Weights of a small transformer language model: 17.2M parameters, a variant of Adam for these matrices.
MLP neurons of a small language model. Each row is named by its layer, matrix (up: input weights; down: output weights) and neuron, and shows model dimensions 48-143. Each number is 128 + 24 x the weight over its row's rms, rounded and kept within 0 to 255.
Before each neuron's rows, "fires on" lists the tokens most often at its 100 highest values on Wikipedia text that the model never trained on; "raises" lists the tokens whose logits its output raises most directly, leaving later layers aside.

fires on: ",", ".", "-", "19"
raises: "75", "77", "73", "76", "80"
L15.up670 [ 97 168 107 102 137  66 115 159 110 132  96 129 133 111 103 104 136 116 124 150 125 102 113  86 121 118 131 102 129 115 144 112 101  77 127 119 121 124 104 120 104 103 183 140 105 126 144 108 159 101 105 121 126  90 133 193  99  89 144  98 150 134 172  96 122 145 150 133 151 152 116 133  94 153 151 140 124 122 134  87 123 127 143 113 168 133 131 104 135 158 148 142 111 177  81 102]
L15.down670 [146 141  96 116  97  86 141 156  98 102 116 114 127 124 116  76 113 121 146 125 103 117 124 105 110 184 104 127 120 112 199 132  98  94 104 115 130 121 121 126  88 117 154 154 101 135 136 114 145 117 110 145 117 104 116 147 147 132 127  94 157 123 179 112 150 178 143  94 144 115 125 166 131 158 112 114 159 148 145 131 111 102 106 115 127 139 137 118 105 127 119 144 137 165  83 119]

fires on: "=", "0", " —", " m", " =", " ("
raises: ")", "=", "\n", "\n\n", " ("
L15.up1001 [106 112 153  75 125 155 130 144  66  78 125 132 122 124 136 136 141 133 166 139 146 162 125 125 104 114 136 150 151 150  89 153  68 110 122  83 139  95 121 103 125 128 149 140 118 142 157 101 128 121  95 133 150 116 136 105 118 151 160  79 109 121 173 119  77  97 122  87 128 112 156 107 144 151 151 131 146 119 105 160  78 114 138 126 145 127 167 103 160 121 132 113 113 130 139 136]
L15.down1001 [120 104 104 147  89 139 138 122 167 132 125 113 164 170 130  90  85 143 148 106  92 126  99 136 137  89 105 108 124 137 103  81 106 136 131 116 128 127  88 119 141 115 139  93 125 123 120 154  78 131 149 125 143 155 134 120 131 113 131 125 141 143 106 109 131 105 137 140 130 106 150 146 170 109 144 128 113  75 134 152 185 125 103 101 117 124 126 138 139 158 152 122 139 125 168 147]

fires on: " Pl", " Or", " or", "Or", " Os"
raises: "th", "te", "eo", "cle", "tha"
L2.up1001 [102 112 151 126 131 164 152 131 106 151  87 134 117 200 145 128 148 169 156 107 119  95 112 123 144 110 103 123 184 126 145 104 132 139  68 124 125 111 132 112 139 184 135 129 139 116 157  95 137 113 111 119 149 103 125 170 127 151 138 121 106 130 122 105 121 147 117 111 148 132 175 117 110  95  95 115 155 101 113  65 117 110 141 119 130 115 173 141 165 103 103 179 112 146 138 132]
L2.down1001 [147  73 160 124 134 125  91  88 103 135 139 103 128 154 133 126 132 128 125 104 125 163 144 100 111 164 110  70 161 147 101 121 152 140 110 130 130 132 119  80  97 139 142 114 148 122 127 103  90  84 155  89 130 124 133 113 152 154 109 129 123 114 107 131 161 125 167 101 140 144 122 138 152 105 142 104 135 124 133 114 124 169 145 173 124 109 136 158  84 115 145 135  80 127  97 136]

fires on: " up", " as", " into", " down", " at"
raises: " it", " them", " her", " a", " him"
L9.up997 [125 112 118 110  92 131 101 124 169  94  99 151 143  94 132 149 128 131 134 175 130 134 136 139 129 110 135 129 115 118 119 157 136  90 106 106 162 106 114 112 149 132 141 121  93 106 118 132 146 125 114 157 111 140 130 126  94 126 125 123 176  90 145 146 112 142 112 188 138 110 161 153 135 143 119 146 165 128  88 145 140 165 121 102 109 147 134 111 128 132 144 146 142 127  96 123]
L9.down997 [ 97 133 164 122 111  97 152  78 135 123 116 127  99 119 145 116 128 138 139 126 125 100 114 123 106 119 144  83 134 136 115 113 127  85 127 162  94 146 135 126 139  98  99 166 107 140 160  84 151 102 138 111 130  97 119 128  83 116 123  95 103 115 116 118 102  95 145 178 118 119 122 130  70 126 154 122 112 111 124 151 106 131 124 106 132 146 144 145 145 136 147  87 138 102 119  78]

fires on: "ö", "ä", "ø", "è", "uka", "â"
raises: "n", "ge", "nt", "nd", "te"
L2.up947 [123 152 196 120 154 154 125 159 147 140 161 119 157 164 131  95 153  89 140 105 147 105 110 136 113 189 158 118  93 130 132 115 173 126 118 108 188 117 107 139 143 122 128 122 138  94 111 116 140 131  88 139 120 134 106 115 130 105 100 126 150 159 155 156 116 142 135 121 160  97 125 135 130 117 134  87 130 130 126 120 127 123 190  87 111 108 197 134 131 123 133 105 109 140 115 114]
L2.down947 [149 127 158 166 149 146 127 134 174 134 139 129 180 186 141  95 128 113 128 113 131  92 119 158 177 123 130 142  86 155 119 116 148 112 119 157 145 122  91  94 166 117 146 118 128 110  91 123 101 165 144 135  89 120 107 106  89 121 135 128 148 150 131 100 127 144 129  98 186 147 118 134 170 125 161 109 105 129 122 150 135 114 119 138 136  85 139 168  88 132 119 150 109 166 163 129]

fires on: "iz", "ó", "ú", "abi", "ki", "â"
raises: "view", "de", "da", "din", "do"
L3.up656 [134 172 159 125 100 137 108 152 144 111 126 115 124 121 170 130 135 137 201 152 108  88 163 106 107 134 123  92 112 122 108 127  94 110 108 146 141 173 107 161 148 152 117  84  97 122 106 144 136 134  69 135 126 157 120 127 135 164 100 147 100  79 147 147 159 113  88 143 130  93  92 122  85 114  94 112 130 119 100 120 129 132 154 156 120 130 154 110 138 141 153 113 132 146 151 141]
L3.down656 [115 137 177 103 166 146 120 170 163 128 121  94 135 156  79 130 125 117 169 140  98 111 177 156 143 148 136  99  91 165 164 113 113  86 116 145 170 139  88 114 120 160 152 149 145 117  64 142  87 162 116 179 143 145 115 105 113 123 146 134 143 124 132 139 110 127 119 110  91 114 124  96 126 122 140 125  94 100 104 138 148 121 136 167 155 101 102 135 145  99 124 138 154 129 133 128]

fires on: " L", "d", "k", "ad", "r", "g"
raises: "te", "tes", "ten", "to", "ting"
L14.up833 [115 126 111 102 101 142  83 163 125 152 121 143  96 136 181 105 146 159 157 124 191 132 122 113 111 148 136 136 155 122 138 133 120 133 131  66 183 144  98 121 129 161 143 146 128 111 139 142 170 106  78 167 111 126 135 123 159 112 123  94 179 130 150 136 101 118 125 181 148 122 119 133 127 100 115 134 130 101 158 101 134 120 129 128  91 188 150  96 180 166 132 119 108  98 103 146]
L14.down833 [136 109 111 113 118 121 134 122  94 135 142 145 114 143 198  86 105  98 129 148 149 148 107 179 173 144 130 102  93 104 132 154 133 152 139 133 159 133 126  85 133 150 193 132 143  75  97  91 156 130 189 139 141 138 124 140 129 109 117 119 128 112 114 107 137 130 125 140 126 120 129 140 126  94 112 135 148 157 149 147 146 134  90 142 124 117 150 151 120 140 140 145  96 113  88 143]

fires on: " North", "g", " north", "hold", " centre", " Western"
raises: "er", "ema", "eria", "ers", "en"
L3.up109 [121 154 134 155 150  91 150 128 131 118 152 144 120 139 120 146  56 160 139 116 142 154 110 103 127 153 164 122 164 107 114 113 101 112 112 127 156 133 135 149 169 165 150  72 112 133 169 128 152  87 128 143 143 110  86 131 136 129 129 130  87 161 207  72 121 122 104 152  97 129 128 130 124 128 138 149 138 124 116 147 154 115 161 149 112 123 175 131 115 129 113 139 132 119 129 101]
L3.down109 [131 121 125 149 137 158 121 125 119  62  89 167 131 135 166 152 142 141 101 106 128 114 131 170  75 110  72 118 152 118 120 157 150 113 137 112  93 137 161 112 109 120 156 149 116 144 115 149  87 160 157 154 103 122 156 134 134 153 133 153 139 144 134 150 132 115 120 106 127 181  53 152 110 116 153 133 148 101 149 116 141 143 129 115 143 132 134 134 121 144 135 168 139 166 113 128]

fires on: "'", "’"
raises: "s", "ent", "ship", "e", "/"
L11.up904 [124 135 141 150 167 108 154 126 168 123 164 166 111 177 154 118 133 123 178 131  96 148 133 148 114 129 128 103 121  91 147  98 100 125 121 132 115  84 125 117 145 101 107 119  82 102 100 104  92 102 100 158 132 131 132 125 139 164 146 136 162 100 152 108 120 105  97 115 118 106 126 155 127 142 115 136 130 142  85 121 107 162 133 116 135 159 150 104 113 116 107 116 154 154 130 118]
L11.down904 [128 141 123 171 146 116 117 118 127  97 119 160  88  98 100 135 117  91 160 125 104 139 136 100 166  84 139 101 116  89  90 174 117  70 142 144 157 130  86 128 123 105  55 148  94 117 117 109 111 154 138 125 122 106 105 129 167 101 171 107 180 128  95 177 110 154 107  80 156 132 152 123 155 138 145 120 111 139  98  88 171 104 155 119 145 135 137 152 125 123 140 119 159 129 133 128]

fires on: ".", " a", " during", " when", " With", " is"
raises: ",", " |", ";", ".", " and"
L7.up831 [101 139 121 105 129 129 145 117  62 101 129 128 139 115 105  91 101 111 163 116 105 121 162 114 103  96 139 141 153 112 110 114 105 103 141 120 167  81 149 139 130 107 168 110 150 151 107 112 145 109  98 141 197 134 123 135  87 144 152  91  79 122 179 145 147 126 127 133 166 156 146 101 101 140  99 132 184 153 130 109 114 154 146 122 122 134 150 160 113 127 139 151 114 138  78 129]
L7.down831 [121 103 146 136 148 129 173 139 155 107 102 140  88 155 128 149 101 155  95 121 115 131  80 152 141 169 124 136 148 123 136 112 163 156 118 143  99 196  89 131 151 109  79 140 137 123 171 144 106 176 148 119  97  95 156 111 141  97 106 157 128 138  93 124 109 130 106  99 106  87  92 145 136 156 173 105  89  99 157 168 143 130 123 121 136 123 116  90 125 127 142 106 134 116 192 122]

fires on: " rec", " dec", " Rec", "rec", " disc"
raises: "ept", "ords", "uss", "ord", "reat"
L2.up602 [132 141 134 106 153 140 112 127 119 182 160 116 105 168 180 127 145 117 138 151 134 157 108 156 107 117 139 140  99 118 136 120 142 134 109 113 148 134  98 151 121 136 169 103 113  98 103 170 142 116  96 111 138 105 118 176 135 104 141 120 138  97 114 113 116  99 100 181  86  93 153 147 102 168  89 137 154 145 100 120  79 111 124 101 117  94 108 124 108 152 165 125 112 149 144  89]
L2.down602 [179 137 138 149 132 111 104  94 147 135 147 108 111 145 147 135 102 119 123 161 125 168 141 155 116 120 111 133 106 138 158 140 113 131 123 138 130 138 119 138 133 134 159 121 100 144 147 191 142 138 130 121 165 150 139 146 147 111 128 137 132 110 130 138 119 115 104 139 107 123 144 104 147 149 117 152 137 170 123 157 127 115  83 131 119 111  85 129  93 168 128 118 125 117 161 121]

fires on: "ti", "\n\n", " Year", " of", "enti", "rit"
raises: "mate", "ful", "bles", "ble", "ily"
L11.up335 [123 132 149  96 148 155  98 189 132  94 148 111 115  81 144 117 133 155  87 121 140 149 164 112 150 119 124 106 118 104 133 144  99  95 123 116 145 112 113 118 105 128 197 131  91 166  78 132 112  92 152 174 101  65 113 145 133 124 129 157 135 111 164 100 133  94  95 105 121  95 106 152 101 128 136 146 100 115  76 128 163 127 165  82 125 162 102 140 153 153 132 118  88 149 100  89]
L11.down335 [158 139 114 135 129 131 153 146 126 112 155  81 137 153 113 119 142 120 120 118 143 136 150 100 124 137 125 155 112 136 108 135 124 137 135 108 159 107 105 166 153 100 125 136 151 174 120 110 122 133  92 116 162 131 105 143 151 116 124 103  98 140 116 149 141  97 135 106 114 144 127 122  97  91 119 104 125 225 141 162  96 134 115 124  84 125 139 142 130 166  98 132 111  71 125 117]

fires on: "si", "ili", "ni", "ici", "oni", "enti"
raises: "ng", "da", "zed", "ld", "gh"
L2.up100 [102 112 179 150 150 153 135 163 141 104 102 141 135 187 160 134 139 106 139 110  92  85 156 102 105 113  84 159 104 146 108 132 101 140 106 113 168 129 117 141 107 122 109 137 126 131  91 180  93 130 126 140 156 135 148 151 156 134  70 124 111 126 109 101 132 130 134 110 119  77 115  94 121 139 110 129 115 132 143  74  89  92 169  86 161 145 125 126 151 170 185 122 137 106 112 144]
L2.down100 [147 105 161 202 108 150 108 130 171  82 126 154 143 171 154 139 150 109 149 114 102 114 145 118 177 105 102 138  91 161 132 130  89 148 129 104 145 140 146 117 119 104 110 113 119 143  93 160  99 137 178  75 136 155 143 125 155 131  54 144 108 117 106  98 153 112 142 107 118 108 110 100 125 116 110 119  76 156 130 104 140  91 171 134 133 126 112 141 144 177 131  81 121 105 125 129]

fires on: "po", "ho", " Tri", " tri", "fo", " To"
raises: "o", "at", "ous", "of", "es"
L13.up309 [119 127 109 136 144 110 127 133 110 105 129 124 127 104 120 164 147  97 142 119 100  92  96 114 117  82 136 120 124  99 171  98 120 118 129 116 132 127  67 134 132 106 165 151 102  78 122 160 113 107  98 132  99 139 150 130 110 169 110 119 132 140  97 172 139  74 130 110 131  85 113 134 123 106  89 117 144 125 153 118 162 116 166 106 107 128 145 132 127 175 161 109 110 110 113 136]
L13.down309 [160  71 113 107  88  94 113 162 153 182 130 118 111 152 151 170 119 138 128 123 106 139 164 113 155 135 132 141 134 115 136 162 157 129 141  97 112 139 134 144 125 141 122 127 132 188 123 132 151 155 116 130 100 170  92 153 114 162 139 144 122 122 136 121 158 151 133  88  91 177 116 121 154 137 104  76 121  98 183 134 160 150 140 140 144 124 114 110 153 116 113 168 115 155 167 101]

fires on: " pro", " Pro", "Pro", "pro", " ISBN"
raises: "no", "ng", "n", "ud", "cess"
L2.up718 [124  99  95 106 166 120  92 156 160  78 148 110 123 105 119 143  98 119 138  90 135 124 121 122  81 158 131 123 161 111 147 182 137 115 127 121 125  93  65 131 143 135 147 133 177 139 109 125 115 164 128 154 163 122 134 115 135 168 139  70 118 129 136 133 168 114 102 116 115 138 120 108 114  91 139 150 129 123  99 101 143 103 164 122 126  84 184  96 128 115 121 151 156 134  90  95]
L2.down718 [138 123  79 123 125 126  84 138 151  99 132 118 112 123 130 132  76 140 105  88  89 141 150 105 101 146 144 126 110 120 162 187 180 131 146 145 135  69 115  91 130 142 127 150 158 151 142 159  95 148 149 110 151 155 136 101 151 167 134  80 131 121 116 127 165 103 139  89 102 159 121 113  81  87 125 142 103  75 103 134 137  78 143 138 143 114 156  88 146 113 108 153 145 138 115 135]

fires on: ".", ",", " \"", "\"", ":"
raises: "It", "This", "When", "While", " They"
L14.up806 [ 91 122 126 136 144 121  96 159 137 109 138  90 123 160 122  95 150 127 153 120 154  94  84 126 112 159 129 133 133 116 152 122 121 146 116 138 156  86 119 157 121 145 127 161 109  97 137 156 102 117 169 166 128 140 164 153 122 175 118  62 131 111 102 165  97 170 133 146  86 115 106 150 113 195 115 135 129 159 131 126 166 107 124 109 116 138 124 125 137  91 127 185 130 167  97 137]
L14.down806 [ 99 117 105 157 130 124 172 104 167 106 154 115 123 126 129  71  68 167 193 120 147 138 130 146 154 145 116 133 143 116 106 114 102 135 122 129 152 133 137 125 142 139 141 142 125 144 150 156 158  96  90 140 129 111 138 109 124 111 113 103 127 101 145 130 147 100 136 126 112 114 146 125 112 137 101 161 107 123 153  94 171  95 125  92 148 162 119 119 132  89 139 124 143 120  89  92]

fires on: " \"", "-", "\""
raises: "He", "And", "We", "You", "When"
L15.up398 [ 88 130 132 117 149 146 138 152 141 148 160 141 121  98 135 140 113 133 147 156 112 135 137 120 118 115 146 143 117 106 150 137 114 142 121 118 128 144 140 154 134 132 130 150 132 117 127 122 124 117 107 173 113 150 146 126 167 183 134  72 146 124 122 142 116  85 145 118 148 102 108 115  76 179  87 176 161 129 118 141 129 122 139 116 175 132 137 100 144 142 145 185 124 109 116 111]
L15.down398 [ 97 141 131 119 137 143 131 117 145  91 135 158 107 142 153 125 102 106 161 128  82 129 102 141 124 173 121 140 106 140 173 104  74  79 142 131 141  99 141 117 121 143  82 133 176 128  79 119 165 117 157 140  82  83 113 136 180 147 112  95 117 127 147 151 162  94 107 139 145 151 131 170 121 176 131 118 162 141 125 121 136 120 128 115  73 117 110 136 110 117 135 150 154 121 116 130]

fires on: "–", "-", "s"
raises: "an", "un", "ans", "anne", "uns"
L15.up672 [153 135 103 110  85 153 112 153 155 128 176 161 141  76 140 127 108 152 145  93 104 138 121 128 150 133 148 145 149  88 133 114 107 122 113 169 110 104 155 186 127 128 134 108 110 103 127  88 111  58 111 125 107 130 130 126 111 150 144 142 144  86 136 125 107 119 139 118 139 131 132  99 145 163  83 161 134 131 164 106 103 108 221  89 100 130 146 135  99 187 116 148 125 144 110 135]
L15.down672 [ 91  99 148 139 130 135 114 100 111 135 153  84 112 126 139 130 111 150 132 150  93 121 148 100 143 144 108 157 158  91 120 128  96 110 121 119 109 115 124 125 131 106 124 135 129 128 102 118  97 115 109 114 132 138 177 108 141 157 144 183 138 121 142 105 130 133 134 109 148 135 134  93 113 160 104 129 141 140 122 105 131  73 102 143 136 123 143 156 153  94 168 104 138 115 165 101]

fires on: "'"
raises: "s", "ography", "sch", "sm", "cest"
L13.up396 [117 143 149 132 154 118 145 165 154  85 162 134 129 122 173 119 146 126 161 130 125 148 127 118  89 134 163 117 150  77 154 134 146 135 120 118 177 125 134 125 181 139 135 110 141 124 102 137  88 145 146 131 124 139  85 114 165 175 161 111 154  92 104 112 131 119  99 113 160  83 141  90 145 161 143 136 194  88 113 100 110 171 140 119 127 141 161 123 114 106 171 167 123 152 110 114]
L13.down396 [120 165 144 169 141  97 117 115  99 155 124 109 114 153 125 159 176  98 103 148 163 142 142 112 169  88 135 133 137 137 123 132 137 134 136 161 152 150 120 160 112  71  89 103 143 146 161 139 129 119  86 132 134  95 130 135 184 123 185 119 123 175 153 105 114 107 122 135 139 134 133 111 111 166 131 118 162 188 123 123 142 135 139 129 132 116 127 107 109 131 101 154 105 128 147 128]

fires on: "s", " Year", "ations", "es"
raises: " in", " |", ",", " and", "\n"
L11.up979 [133 146 143  98 168 160 137 145 109 119 103 148 176 111 136 131 167  94 137 110 115 126 102 150 112  92  96 118  73 146 140  91 100 110 111 110 117 154 132 153 155 117 180 120 144 160 138  82 160 113  90 135 125 152 105 147 137 153  52 163 125 106 156 169 135 113 123 114 162 130 134 111  93  89 160 117 125 101  55 154 128 131 145 137 136 124 138 128 107 164 127 134  88 158 143 127]
L11.down979 [121  89 121 162 100  99 100 133 148 118 136 139 110 146 141 132 147 106 112  76  98 100 109 155 133 149 205 171 177 140 127 108 124 157 135 157  95 120 197 109 103 118 108 133 156  95 120 132  88 130 131 151 138 108 135 159 133  72 161 102 137 116 123 136 128  94 133 123 119 117 169 182 141 167 194 137 111 100 159 144 109 101  99  84 160 151 147  86 115 112 154 121 122 120 125 135]

fires on: "elli", "ti", "lit", "ici", "enti", "mi"
raises: "y", "ically", "ic", "een", "ower"
L9.up195 [121 182 152  98 154 164  90 138 128 105 107 121 149 148 100 136  87 129 143 118  93 113 120 118 143 102 112 163 127  80  82 142 127 119 142  93 176 120 113 118 118 125 120 110 130 137 100 156 122 124 157 110  96 151 101 162 136  92 106 114 127 128 127 121 131 122 116 131  96 113 188 144 114 116 193 171 133 132  85 130 114 152 137  87 132 117 132  95 195 149 112 142 167  89  99  93]
L9.down195 [124 123 155 169 172 125 118 177 137 134 133 121 150  89 146  91 106 149 119 107 114 134 166 160 138  90 117 124  88 174  71 152 123 140 115 126 131 118 143 150 152 117 142 132 119 105 129 160  91 125 133 108 122 124  98 127 167 115  89 148  92  99 148 112 107  86 129 126 136 133 117 141 128 156 111 120 152 159 111 124  71 152 147 145 141 138 111  84 114 113 151 163  69  69 125 110]

fires on: "ti", "si", "men"
raises: " 16", " 15", " 29", " 14", " 28"
L15.up1023 [115 191 173 119 175 173 130 168 165  92 135 147 138  85 138 135 116  94 172 109 105  92 152 117 116 130 126 139 134 103 166 143 119 115 133 102 144  89 104  96  88 131 163 143 130 132 157 154 140 114 140 136 123 108 127 159 113 150 122 127 128 158 146  78 118 139 130 139 119 119 114 144  80 157 115 143 104 104 117 106 114 122 160 107 140 140 108  97 109 137 165 123 150 121  89 108]
L15.down1023 [154 138  75 118 145 147 130 153 138 105 127 148 134 152 115 119 155  89 107 120 123 108 130 108 153 114 124 121 117 118 135 164 146 155 141  85 137 121 137 131  79 121 162 121 146 172 143 131 123 152 117 121 123 142 149 147 115 134 114  95 104 142 121 135 137 155  98 152 104 141 136  86  88 124 100 140 148 108 116 104 144 171 137 113 151 135 143 140 146 117 157 103 110 112 115 141]